From a checkpoint of a small transformer trained on Wikipedia: rotary positions.
MLP neurons of a small language model. Each row is named by its layer, matrix (gate and up: input weights) and neuron, and shows model dimensions 112-303. Each number is 500 + 50 x the weight over its row's rms, rounded and kept within 0 to 999. Numbers have three digits each. A neuron's up and down rows have the sign that makes its largest values positive.
After each neuron's rows, "fires after" lists the tokens most often just before its 100 highest values on Wikipedia text that the model never trained on.

L7.gate1313:511535542481483516434455506478514479521523457522541545535626520528492506537518513637589490432475533579575422582437413501488529488492593499610579522448559540434543533438521531493487521537532446450439468460511495435413550573578511600576519495462541529498475444532592503463607512498471449471541547479518508476499522541483423542480502493441464536548523447575498464461505511556538502473538548577475545481397547460548585511587440541542556481580493556429570490466399478494523595464576511462479590532417493477492546460511471524481543442517567528550540503529599460520473573556542528468
L7.up1313:455509471455461541501548525462423494531444488518478448541531562426540441553384573610541591461461470468464501410575468458549565406490453596526447516450520521550463510523497454510487465515461474502474520497632516442494502566425438458447555382513451558569557418525560453500541531547527512462475565537514528465467447508453456508510488511385501524514438439525476511477528532482474386493423499527527477492413518463547493503540475517551507495515468539453477467499464445570525531493433475513446546513546444453518498474560488518538450441484597400516646492438429466426377614481437456543
fires after: "\n", " ==", "==", " life=="

L6.gate1594:453588542519490509499466468569474475495464411487478516464530512491518477600560589442563436402452602518449487415505489454487594530457461485601497474601431510473439550520487457492460446459540506360596505457431578538496587465444489493592552547466476504472511510563469594542502583481623456511525463590504515476580396512589437545530467484497570595517526554508523583495521436477624535564465539477461469494479441557490568542489471512487514508637488502534463371495526488393488492533471518552547528544517546516467485484482539462461515517497518474550493539523519468524429495444503513549
L6.up1594:538425508427452547462495546462511536528457434567445479470527518499573502401436490502487528456507500440536506508508626532542473506439574446519430509476418525509495429473507482508530559466443503586546524570460574498529516420459529480529453589542521472540567454485472477396429518415561516509541596364487406518475545475550549517463527480518484481505453459474446458596495529468466514430487489481487573552606525505435579464509457427536569542447526478475497482518448480607561477569586460441529501488538425475561404521507447470511515540520512496525492504452478512589521613641519533469
fires after: "\n", " as"

L7.gate1488:510426549463576467568542473429465551568539431562509593549456480500489548544486511513525523559454379538542445477462491478505455420501476480462580483453494459475402513562456450449544411482440570519520420454547551449567507460504555448527499426518605482543457589499455496526525517514526548596471478427459498541515510483511502568491488519521449468461575527489523501621487554483625496470481530528551574557516402582520534519619441495515512511490551543481427577505544409399520534564542479584413470476400468505467455552433563467450520454563468525507463560452532595485473551442490489575
L7.up1488:576559430445472558432518429547490537544496497527444569562565563588550516533464463431495495575505513550462465510541517506499511436539497463498540482478497526507468453424492494480440551540541415466456454473552532521482521472460596487410516480542538403476463447527463560527470447456526433488559566508534513476593529547603512529515552497477481464544531425413527498418410513566481540470501514494604502462448397455443545555554508546523455530436495700561481528512621496541489580511500470595473531424467463438454473511538479515434512520486550400458429592502486564455485447568536488462
fires after: " =", "\n", " Court"

L9.gate115:506555590506540589518417487471492601514553496437524585566608505436539464503540447500515563404460508469578481486465576475568542419473442596389468458465594520503514485448522597474448399514489377525545588453593516531639481496437550536490468488494515574462537420479384629506441457500478492510514481465533531529425484447464442486469464490584483562424517622433513485559464498431477431517549428499511611446657622499450482570465492505467527469494495524452513597483433495419423366549482498490506575451570535483522452448489440514530480494449453537581518502436409594459436519563387532475
L9.up115:494362459536479513531587532419489415491446434508448526471417585543446558490488530454494562520586551481543489539595506503561453517460509455495479501513549437575412527487558440565498401443482502616488486508465569453483429457593535503506441486511566480453511462498535508508525459501485499468526495609514503583495531509466448502406558513527499547563497448487490469439528557626461525608479565529518581491576471512618505543403551529498527540494463530488475507486508577437475511548527508467472462534587447452549543561608545394536550517492486541484540459469570521534510470506520626465
fires after: "\n"

L6.gate15:555436512494460521462484467515355520518540507498548601579624554456403490441538476603558556459438489425468418549450432512449522490490571542471505523409553571488550579512540423488448525425500520570422434457476512478448552462489452471426464499409485519559496451526508479445528579494437442513480498552498544551450417397459473435450443441441405480476370510488498574500492545490466531410463483483525555479415536460542451445481474507488615534399592495417603446529564545527559456526463474465405457526503421548580512460546493520489507446495500417468507465457466425484444510457520445550
L6.up15:543598482580498440471492498554501465509465408480513529545570471402486470567544430414466546407599457523458543429556615442487549469442465513426531611587480480469484465496546547536550565532447443467470470493485588543509531451448424535526498502541530530397612434433509523571423534454531482515473519459526571561468571495492470454440503477359548516442504458494513558479530465527563515467501382565420443504581488607534418571470605472487490564472509514485505552533449425551512566478461466446506510525520428455441508433552468467496457482582506528464501487503421609529486585548447457503
fires after: " ==", "==", " life==", "==History==", "==Description==", " career=="

L7.gate311:557539471599518452452430557498480494486481478494545564497458531453393518498583511440452576617512483502517582473528540510471583576490456484458514480460509505495477478520494479490564517466492519502659494503563488475531511459520502640487506503447499534474537435467591414504560472554548386536452534485488515459334486508435447565429532492597508421583511478586487549445518434464480435514497529523535471546477515444497532457469620498468465469523551534488487463471471482491607515505533483505531488515446564393518471555517484509465561439531510526404490512548510550450522557553458475482
L7.up311:496473423486464390527470447490498607530493500419632525515509545531454517547545466580544558569453489509589510413505529525460581440470501477520524475520485447486450510588481534495512564522541583567479524488492530433528539500525465458432487542515438520497502555498624492564381526546513549528514589482525557560516555486498467542558546461519573518496497511524421544479489463459559431462564486548491482499510518377532522514475432513467466575568540543564473560473510418482444444486538471610545478493544550567483524586398484510528489491469545499467553422501427467443544419605504466423
fires after: " was", " is", " =", " were", " been", " be"

L7.gate330:415469500525453541557470591518439537461587482495532408525510529564544573518486572507436441519519521473536590504437477562584496509518502586515415457521494548524577364543488468497484508524626466468484455454488459470566521550377488493473474516540498557500456544524416503487527507455447474492449553524504564514516490513425542446464594503579457500516565570542532463428529469479576429489479507526580528667525392509446506529569538498510393585448568505433408499441481530553477546425515532446507409487519512489514492524473444540480477565559462514503545461505562420444525491558398522452
L7.up330:544489462476460552563409555484447480534479408476551532432526458514468514436471526532437522559420415416512561505512487518549623496589488478513473535452523501502412528511460636494507470502486505477557546568451498471547439462500477528416455509485615499517550488455529441478561537549523383545538435580460568539545486494486487540454458538541520462412526552548441554473436466439486550482508473449504415507512462436508419547480505437507474530447430488467388435498496486336536450599460464476590592529511572544425467550420408607534509488516483527571525538572416533406509449492484630403
fires after: " was", " is", " are", " has", " were"

L7.gate778:472530491544442458615471446494483485541454417571438524390454452499449435656532439438498507493539483474431447507468521527453458434470519453507551492448464567337478493533506505475477455572496497490502479527516505411471508584563442535550509486503519520454499553546567546556446566437509484531482518514523596568497571489561564509489497442443569522503504536491480549481453459500498464481523582515460432449457522469525476432485484447454501448456471440417503512535547457485469553530558394543501444516584503413533462538576446541458534456460582510526476534561482465466472542558449497540
L7.up778:456479504506556558510518532449430603521353483507468579524589416508493485467592471451439430472565524490446457574497525510487453460558511489559481529575447513454500563497431497523530507526462503393448516563447474487517640518646452429458484539525487479483485514542496604488487532564459458555499498529565530448471540449498402507520543428490648461541557538491530512571594463486410441390516591521536414478500473491546453462434497429558474422484513509534539568345470434520488526606468455570489563494544467472469485429559522533405438507465494455488549471461522466482574543436404532558
fires after: " |"

L6.gate178:489464541437420466532527487526452495450468456391523475487471479504431469449494522563477524504516516404573422448507386631426561490469461543523594619494453498469541504583558515528451503504623530475405577536474513550510410566589479464448456430562480543595552497476534531491499513596555487356505497444496586436495542447562472411441515467520465422490579508523410471542428514498524469395482520488471585485521429453504445380522479470526523477530473434372566457556593546514485504504538474496538488547475505607454545538540475393455430558404553418487497490452476415434528518542482520430
L6.up178:397457470442553611461545531414454527454550504526512497511521550453579431606424499439519521437452473519527487462436484423441437546538434427523503504438487536469423493471485481564505556474444534448487439529563545552463587445586452490551590415471582517500541344436514499553555422474472544412523530498570596487447491437429489477472542567509447579473490501458437486454551513495580410487515435508459505511525508522510500432508482490520564535461488508456433499447593442533417542445498503537513559507466418554536463390539591543454539475520556551521458445564422477495386559496488523417
fires after: "|---|---|---|---|---|", "|---|---|---|---|---|---|", "|---|---|---|---|", "|---|---|", " Party", " V8"

L6.gate1180:462489561577489455449613451563501616558577453472462537522441592398454525521546504476496472542359511455512422485494610437589557508564548364540508532458496505434495592503468454566361500533515423555511490548467548437414489474563565494516436533477519530569530635512467508532478466497488501500570536442544482441522535427476512499435529509421488497473491530433471529604474485490459487470523494512476531424515427428575509497522485594481512578549495432500443533427548511471508462538477520615562600469485486625526521492527560495582505405542425589512501472422412438511442374488540541465
L6.up1180:464448475398415482480509535510526456455427466560584457535582478514457461503474510529432466502496517496529542657469476457540593438436489427420525497521477482540466492495443546492509585486623459568468506525455532609499494372521567449521491508487477529562505552454592487525472499380484495570514476502521441442520502380496541543535537428485641420531479503430461508454507569513547507418496434514512499505461541384529477535466553547478543520536459511556498451440570466568552473562585557578493419461393515563392608501560455549476405440496459505531498472436513460569561458452518506488
fires after: "\n", "=="

L7.gate1209:421366647471455559505673457526548423458470510481483548524466488474462526527566535491486387469544558557503523514458507414512559543473497564429475473500575504441431390476589435518441473424528511483535532511517485606536428464455558553544494526576537570493516387442561559497598570479448521517519491544517486515456590469456567460527537465487468469508524570529497457493585604482446489473524469548507571513495474572453489522488468592480414572475422548527521551441507511438473539616463493389483513490549534518556501509467548438468490524540579418486473465394503419506405509449437507389
L7.up1209:536520517538474485523508498451539499457479363477467473469503529432475517481488518473491470430491467551522536459523546491444616464463605560429591536553446501574524431394522487505394470372427482502459385626449541427538513509477455502428488519533493497508551469492432524456482360402519463557546473504490552588600492445528472475535455489499463515467516586464505458507632592481543445577543597555416497534431464435383519504501523477452505545395461496444505505493425485482566504567549523578454515530487514530523526457513557417545514499476542597559493591596449391488508519497450450544
fires after: "\n", ")", " Ltd."

L9.gate631:615465399549508415563483475510535503442449493534529472532498531506410504479566500506441459375537548561529503417478448450537563466405508457546456503442453458558439477477554478492484507512503456506442510517377544522446482535521428518474495544466469467507473567519616489517517430468460439498509484517453546469532517564578481528486484471543534573525457441567512494448494489493557456526540515548451525546541674519497587540475445530502440596527485519489452469447511537417475570418482543516520567523409423534472531424511446445481557485516548426489498585519578440538500513435578504562
L9.up631:518451507458464487474572589521458470511540442451486463486495502477536414490588535506588506511471497425475530547555511519551442500519463540453475493587383547496533448466457516428458459380550458484423569472541374595451465504444595454472486469501520464478538511509356544379473551457483469453450455464550398538406473396444499564438507458428640551406506444587516455489499480621483498428475418402447525423440545441501463479519364520538505532507450501496495548555540471564502458543530445414501485598443545614553550532504496501516545494456473499472516559516421526576430461518493507451
fires after: "\n", " Medal", " Bronze", " Gold"

L9.gate89:501555498574454514530494519512554483473487386581437627421534533487520585465540431511486497526516517479492526464468505430520499506555529511480429451524410477593571649534489483519479582529582527506495435543412505527475495405568415493473487498501497445533482423527481555449479546464492433459505469486469573519481465482469537440433487602543485544482448499506494509527451461561505466454542498505536442482508509523473540428525528470515551482447434522425501462509522553479450486519479504428554511556506517592561581519494475516622470452509534486520469482495406613469527525535505510544
L9.up89:483502513500480508605663557381522519446453413536484582465429431497503506506521386514502570596639469538470536533483529519483463516412573537565509397591589426576521502463505541599520613516490447526525496466452524420535440438494633565595533493483488416425593507519421551454542433474523465538574492522389449500582501538611503533525423605531529465520525465491444576489527508539488455520595489553482433547571480529412584486497464521487510490460476509436589525430588479373498512546608538564520481533505471477464499486559539560441570491433500461512516455481495424520567638554566550525
fires after: "\n", "-", " Democratic", " Gold"

L6.gate1315:429558526469498468558481476553599542455538476538461477527585483535557511417452478472548595592499472482548523409543494529531561480451501461532438493451467502361545442429513568491569478527545451592404552431515520494501548579462478569445362471410503576446504555500466457574448491497541489521424511521370521486540458489446442509564474474506500464504533499614564547477514488553466478420475497459491579414606456589492591579502513445517516589563498526511465586539559532471511424521528536472450458497433553446424542575480529416478525614611508532562512481469501410507563420592489541430
L6.up1315:463504517461486585637500455513474516493578505450458499510572493402461483513565426498512535539485440463503493509562505516446516537571423522489444395448492460511524487483510569419455555562494432444474535520522550481495547627482566597528437459421444479447578602544534476559471494455536426492354438518412442537416458520466427446521542551454485418569436501535534496361521568535435500457526470455578538476599472534393613506527500476532478553540534513522511491531525539438565431431601418497446526558506502532483480553509523384512458510578538555593563573449462426410538467478528544514
fires after: " one", " two", " some", " many"

L9.gate1169:475642540492471560490507483463440502521434520503498482539524558568488463513469478479522462399479517534437541488462439538515410536462558556478527615500572482574457452390486561544592459570531405450502500451530450568490511439586548520472436515464545620522505426463446565531398456394386420425561480530526483608551562474470511535472485439495513498616546587491486472470454491533443472523400507506504526603514519526479486506485534570458574527540501438572449498446479460498415489574434486460516472521475447514584484480474536481465509416581485573511519516354538420520509578584392504538
L9.up1169:526415499502472569538509551472520549520470421432437509422576448472571449555465518534499465443526542549538632539558518438463500488508400510347434528376563506495504458445500500461540521422570592531492410507507464429489583413493595462532511472388476481518515421504462468537579506483506537583535492477560503497535444509410504469506525442502460538505480484503567453581466489519433526485489588529545526450441494454496495532431443514473453405499553484378488433510493603507524547463512525552531469541457546454445513467539471465540509403421507473477476535521482383470517466499540572539
fires after: "\n", " ==", "=="

L9.gate350:599543518504510438485551467622537456472526617555447518529527479520465481449558519499528499572479518556443487528470545551443449502434424542421519623430506510571487442565504502493564482481492415436511510489573526468472567620562454438463429473540522452487472419534518541528470521494475462507491629495504507581526586532506566553412461496466539568502405494495516481454447491400366560483481555503504565468532539587508487467555489571473518585550574371454526503500562473526500441515526500454464497592412463496454489578497536525537515540570446522549494389543537495516379496500516458446
L9.up350:505420488425451525575525450488450595496476465497529578505535550575543492559530454505491516454534613549512395432498516502514490504509521472448463555485542501450510530508504503589534472528557490483493550480483531497454426515543423508580516597420419474424497525537472507503477544378468566478396455520468453520443454384538517475495421444581485558583480440507568502494359415514465508477498485525474415471497527548555475444508494502506549467597500432490548538405542437551466458566518424491471472506529504531449511382599485437523428542517468468492425521497489501554505577447561516509
fires after: "\n", " to", " in", " of"

L7.gate275:521450465482403518492490448551444436484568369420488541503508546427548606517498512574506535436428423528529502530513561504468512608491486395491440538465416541441475512503524490441499470465425549525466486432559472507499562522484470434502482445461482574471542419400471503519474662432490532511520590459548489470472502483485483439511574520401483529421550565532412486506435475432509480457501654470572472496481513537527462404422396503559472494457545438393517546479510462525487547492490494436528468481527524595520469480583423516503524472492514548509617389525463491484441566563529513519
L7.up275:475502557512468477446580527487490534451443508483475521548486483481431463533481506622498530515437480541498497471512503471435549592465526597468506496408514523458485516533567519528545503566454429532481470513494506497536522484406487429460500515593475568431526518432596508458455517502487540525496455526404480465524410513447488473478527541487501499461414574494529396497544461426465456430577420555459446498416564500437449412554588442601501549542486533484501477545463410511550532501495517449426571588466440437514570481494518489570492492463435463523519560384446504440569493499504559559
fires after: "===", " ==", " ===", "==", "\n", " |"

L7.gate97:493543526500460554505510531560421550394455557474517526510547501498522609394412486504499492579481558442601549477539609531484422470510430494543506497433441473506555560514586491480482638461549514549478474481575559520586462504505522519495541479420568537496590451414525458424534563494511530561479557523519542584545546603586521496488559587471487530575433516544495506477503503612456433458505451500504447492566408472447535522547467524485504485503499493505500443570533428466504512470519480481566508506501459427455554545450567567477501503504498432430472382377537531475523488481529499528
L7.up97:494460510538429485455500493434456491465456452549492421559598510531523560492549553439594447509517490473578532545575546510481546588485554487573497543487466493466483571541635523496541550503466592587385529560492553478536388460476558483485434574524591594529452510466487480526471547503527527485437438507522531464530570464571526462569524606539608433515546487483541518501499481431531531493481425411509516494482494397478511656462502505500460425451497479449445460553445446497552430555441487476514481564434497415534609440450424532498564414448480500461530479536463525536443535539497482460
fires after: " |", ".", "s."

L6.gate1068:444396480538496506480603598478558532416544617496484518547485498489445508492604594507521528410476547527488550502555385559539437554445480512500514594483506457525434426541494472534443520588474464454486427471484494448425528515550457480427481496524476542592469473546428508503432418414512563512615519487534504495563567489491440504381465471533483390488428481454491438528448538546479535598428454506553426428433522531566517476544493505493443515603462547537439446586541447535522519491500546569437532445486537560522605451502440530473459482509467560523511605540487395486491430499569490483
L6.up1068:533452523482400477490482474503470453582482408497455508570495473579529611562516400482510395482409513461505579585487418541565520558531494460503462516479465542539634511450475354543537563498604547492451508536516521508555533503547479430521515531444608510493493460554539498524585538503435442458460625513591482576505467486523460485535496580479570512474507586503543528466428500524531519507497485547485482479550451489610410475464471466518543470554493475423484557364488521548597424554509538549442477504547497531485391470477411461474471474536485525474502478461449435497449511530497552468
fires after: "|", "\n", "-"

L6.gate490:442527489477504566655526438467492566549457422476529476464511495479429463499447496549593497565532439446490451536531463522508603475425473449604458559414479490495470661476469543543525483449471529551533460489445531595469448545511494479498465500500552527456457524509464473504515415520612467440461356522496440556516521516527538469498513514440496564541490588474588522602516562399550457461466524514548461485552512541492539499674453521523491559509510427484466573551555558395521488535391569502516544466412398545529548450484486525562487422477495516383472575504377475496494500425457579504
L6.up490:545437579488472453515426430467505501594484511427408512496553542535533488483413524507461471504466524434559441499545577461555545508467541551649498489527480467528480474558572516513479503505453522532512403496467424473472474506434429450543471525506553465441554518503525424559555515461546534451554525430518499639452566425424499463474517507502549353573456512499519525452487578461676527500563486545492402449507503610442377561519449509453453486522464485528430564450510540428566458530497513482433519529487532539463507422476480496417517460494505588488391459451554571480549542518560537472
fires after: " =", "==", "."

L6.gate746:512445548570478514544497522520495496511444594552563446514551516521494466534472508489473512528467439433444374540521479494438509433533512455490523478555432519464443496459555436464451521524414505454497477498525489613397542560387614487488407383514473537538555519443520420526555389495493370551597526596469473510494528510594446521465561509482565428425534455640509459462469495507425478409419546510489529486542500551428536633483496529476438526443429552445593482472582489510471516429423483557476505503549449424571490414461458565486585466436453517494450411559518516500489473550665532478
L6.up746:424425518532398449537523492477488554567489516398445400404478419461562486468514488582501460515534408507511479501627526518581460528537476463538481524491509536536464570466510484534395586490530568514590514521591479510421485527508508534459499451453497484562473456483502450581583551556448440550483568501560555477575598519472424487520500511404447419415541500472480495459590517479442514439465452472497454521447459597564592635444482524463476480436451578503447420569580501459565445461444524495490490518480502464513455457521512486444544521483489497437522398587477527472497586527576584474
fires after: " |"

L6.gate941:530489488524542502509555490421583465495506490418535543430518481496516430530434539422554467535535597451484405524477477522546481538483537454529547457588482621522565493573505511378505374486492532492451577513510525480460543650425413494501528483432533573426503530526433522486585461495418499467421581525517526487405434523553486453426559565528538509470472449444488571523534422423476530482498494525467468476585478533448421501464461495463515421545459499492385478460453582534524443586490435524550489477598465559501451561471506501572515556522457516603577454508426470529456484454469520534
L6.up941:530522499413456469574507581563405607558542552573476461498521523513553450502443425525460377445411458542467471398510442478444521509468505522426547540442465432486520488543402513515423483454495556437489524571556507507379466570433422500524579452506585473507557554477550618443502489446575548605354548570547446397517527481471494611479526522527498492594556545405463560599484452444587469523513439592527425488515488529516499453460408473538526452557456487453419591439505538403503542607475624536547501472581569557508523527557513449453537433499547505515442412508455473508492533378463607417
fires after: " |"

L7.gate3:493479476486439477453528528498490506440484481576507560409437469508475526497492410543504486448577502512448586572475539549458544498484508428445436485412500428459503558512491455524497487504538485520439465460495468453493522470530481594409465453523533515561484477511429564497529543487493492517419447512457470472484521562424453529505467551462436487462483461403457515439482493537439470503422485440553475487430575505455479517520644386528518405529453502507477455575393442474552463433497567506401465554468510491583561442525395441472471457481516508503542556450525576506598514538534517455
L7.up3:550545463518416454482525524451546412554473371509485409483463406532513528450508477457466538491524604471490533491456543535453515455494525491553520545573489444509590553551522473580579590419475485615491498523483598502491470486438638434486586521571543516613471520502519448461560553509605483471525514466506485551484517454486463508421475593497485432490454511497501470501554480479561577547546495551471438445424496560529485557539524439497594420557571540474365502492569514554492460524498472454587569508509542470521549477541535436429516493454489511525468439453549578479559516499516504523
fires after: "\n", " ", " known"

L7.gate903:453485453493503499527477490459487528507537512400459444498495574532486568507475456487478546533420478562494574494564515585490519458483466543530507481638441483496581474487407479547422425501541578682491439503541483498475417501544432486542512455419553415507517512467590518499527591435551453437477481566492487482472482464577533456466551481672518452475515508518639493514505436437410508436456525472481596502567467612452561573571595487467487398476585508525527550510495449434498550535463502478431608524540478540435448573423542468447505477606447595604447549517451421508447491468441533450
L7.up903:607501567543471593469463540464483556648514448490444529552536477466549489460474426445507471601542470447541461487597449569520488451507404481420489387485452563447488530423473506522426538506533496504453558512560409524563542512531605470542553464457458342527574533537533481566513525549603426512571440412439440508589488518536504449480502449412439513521422404579544564565526533579464513514387598519567487514467369533514502522506521468482496551430499488531507534561581493544518443512510447564443477568513501483514563449473509351505488550546526591503490368437475457410532493511556423590
fires after: " one", " most", " many", " some", " two", " all"

L6.gate1566:466477540495501488469441481546443585545498524548430530522484401410488545570402551566540496483474501525474414529444366502478535490509531541586486513427450448411451538572546462473461507609483572524537515451497462436568532420586459543503489486507513512574455543471567490481536515580525543574460561462501422455517553466427581493564516571580531513497468434519547474441377526451495458470452529462536604547470513469478548595467454484497503465567536505574515473522550673465425489537407497555427508547479423506415526440455480573505472466517421523513457578535486547495594472513493516487
L6.up1566:516447553386531407549448513476499471546459446521519566533542501551456534532455527488466494610470497457493561540571544514480504489445495441451488526505477435528431579541509465590462553526558566486448419509485466471435481563552485520440496495513458449432513481509574457484466458545505492496501626537654548485469501556484434416391548549470516505586493510463586467423608522537548483403529433394535456515486529594413484551571610484505557516509456539492539529457495468538402471492466464563467446477505456488474547461568478589504470480488502671516472463479614476511432501492506519497
fires after: " ="

L7.gate759:467531539474547429470443529420480457492498494534487458486426454534506446520481518426527437463456497610437440470469399561460436514503529467509484548596477465486442586551550488569513563468509448503521439533507532568548539430569460487558532515464519447557544555602413519562471423457363520455556480522600502411529642467512532531425487468548504492507432458391457505475464484483430520484493513490537544558512385513449515474544496469438476460557489497526431504463471525511516465438499591546471495477457545479484542485510456516461491449468470621461479523469518459420522481466574447454
L7.up759:386480511531416461500494482567441426505519435534542472510528499532450476547503468491523605482467450486466518479514495517466534495488392533536563511493613535540438582495508501530544489484496468429510495545503493459537416529511470518451510414372519562478563533530496474531421477503545475454490415508478475521458548445482452518402472505520536532502400416535447480440467497495552542449517512539520476502569430565383582517580460483439502513588412505484375498482520505546534432419582484470560524499426448503433457534430451605487468447495457544487456611485396469540570509402557496465
fires after: " =", ".", "\n", ").", "s."

L9.gate508:641482435547430469473487473474463565469400483483466509540476513519595497533519583532544583490502469474475588439493444518464553528554517524502550526566481496393478533424549617441550553533536471482459461489578478548476518535534433513577476431499588567548435526494539491527497409534533501477414549540527465478546554522415488416581559450492554378447525583449486544545512453525575476520513536541543471481505459494543559464484557429409483575441487572549495578555567608515534536437462604483425541597569460490472481555461458535442470575413407457536460511519448490461538433520508492556
L9.up508:601484532549443548495395550546494565474477486449404457527406509536543477500631430452443542513518487568445524475556492524452440478551471599528540534518517529495396461510527518494477500511509472558473489489493404573569537572512470524517458473603523321542545599443495454530488455383457500547539495530545507529503516465438478503447482531481540509491548503437477473477542507484456466439507507471461519508549485458522381533485435459464475589455598453509473499393564477579549467579483445465477529494454459466542512430530595565430386542478362538568523562543468565445498498599544491462
fires after: " |", "|", " House"

L6.gate477:530545505432482486503551513511463464578439473540516502434539424460420513431515457486520452436508484492571476517503526584457576522531564545448453470590526528479484494445559445517534484500440487525513528516583573520552527532488523524534397495429486642438521393448531548524452494448565383578536439528476591487379488516584496565483487472511502515460543507519455483535444572531511526445556486471491470499417465519484543482481506493513424411523537532478455432557535402504610455514501418608541483513511511392465468493477515463444434418498519431533505526509551459439483479459426524474
L6.up477:565618479473520535498555412569469497476525515592545504494414466518490535513521465511497438443491467469574455466531522538462497494374488441468542571510436375510530520463455549537552495443472456458558447442561534463516481543414510362424450461554504496543453556425527551468524531614556551522512510612520483540480491479440443592476410491456501532501530530577447444535576387509545435526426524522584443462420573453451491574599507547502513485459440438442504504479545446549489494545423458463485525509427473380477518422444502472471541467498479470485507460483416484489470508486526464507
fires after: " |", " 0", " +"

L6.gate296:572594475475407515470464509450482523542505459457523462498517481501465533488481504472421509489471539552510439552411468530560448563480469500368547524509506445486441470512567520523493557539530467517542505477483537424493451515532470407521608491532463561517487557499471558470584546419478447513540451480517544498469529495531495571489574507439529541539436486512536478538478591520491551466502496479548560547540551513545520466601442440527463487484540504522464443521528552575451421475542423504537539589469502564351476457543480454429507484561437644389567503494586492530536528535585607478
L6.up296:471543436547517474500465425502393504556447495460416491458497575545522534555425553469559540515486544506501583539541561463455419517523508478471488541475522486509471586462585440456555517489595575465483506412605508497401391496506564473554498462509562523467405510534416412449536522469562527593563471489505458528537409526477463527583523480492581552530524574435391489545428494517572554610510437482501619440520460547437378434410499466541513450440387468528540504543481524488414456390574561484554446481510500597460463445492540479503523509508535522517518486470570553465387505553541485557
fires after: " S", "S", " (S", "-S", "\n", "==="

L6.gate405:433555493488499476454572491355453522464504525371474491398408459456435574462472537562426518485521409499561526511582448430465448491486474498539494505485633475511586566424494498537395485532465465490557451385446520495499504612476473496481528488561521563460583388476479526442531394477566491494556459485495517487484511435542419476470435505486392520538425501426521476512502563515496525522545527532538405493510485511582557480542447519462556475598480529516482537535485460491491385484475524526438515492520565526594527459550472527454582591508496482508543487411492456438460520466437462446
L6.up405:494636510497443463500484564551482517433502490592509488532402479533512525479487499530435607444539503474317495543439461432527508559441504625470501437510484449462544538447547559518428420487500557484410559540574484383538448545609540449483585583634523613486552495478440539493482499456500484488428526471563628531531501581522511483563435491520535525497521530573515444574450510460471438416524397527540554520432467506537517491538465556486523571555509514515511544472460516516502516439574511554505543450580456398547495448471572477448491579497557508412492475500485506481583517506494547507
fires after: " |", "\n"

L9.gate1697:498438616464466537473406491597487532512427441558598478396381493485426517515507614567567515484512490492561551535510502494569532445542480424562620583511560558552557444521456387523489538512487499488495430519451471452573493466508437518506485567511614430468481477590535478553553541503581463423488451499532544461454496369484528582505504442441381458498503587451597513490470471607412449477482563545546539386510534501463475563483443422458454507485507569480567481464553550534548477392514501559470566618489524468488408456554425487485548602515473533531503495491551508462532547497505481492
L9.up1697:534559450464435432452557463431491535553532395492442541549586424575451487468515466607526517553493539573490613439498429540423505479549573480462406479516445436505553541565477570538498491451566520542588508555594513648490623541575509510567556538485484523465523468447456462462453561486481542463434486433542519493406551564503516519473479530478519565419530477524543581431497487463530537530479510455479514462568554589571502511525482571435486533552473516471471516512527511525497520614586424562549510477503509573433532485402483455464520499529380475489451564468516546513494589501550520393
fires after: "\n", "==", " the"

L6.gate463:529454484479431435488481403586538472510517494495477492566536456472591595528492483482554486495465455587530451588575458490481498476502454536499568436450582472482424415542500557476565522456565536548423499436507461468536495553482417459643527588488456472502490532597428484510529523458528431593554437437500555475443529512515521463468538576441502586502472555515470521463466403466492516564411470535442552453549498437435468584507417489533477447543514547510529511429555499514489569549515496493494499506495592465477474514382568525520481497520539501490447577488432500483498537529439492522
L6.up463:547507496505476490490446506474472473533482479564466503482534540402536500507442449445439568614511469483421428474479524524453519548461472557421542599487445541531480423494530463364597460440563616562511503426427444502514504499473557485509540517544496480519548522584526540473543465489442484458609504527529468541577428486449448458417533569542594510472510515530500576504557545485491547452579429382497500473592487472451409604497554538427478488476580506438541431531569514434619459518506607445477452397495478346420537575399459622507501518542496357511448425531595480514536499556428516570
fires after: " ="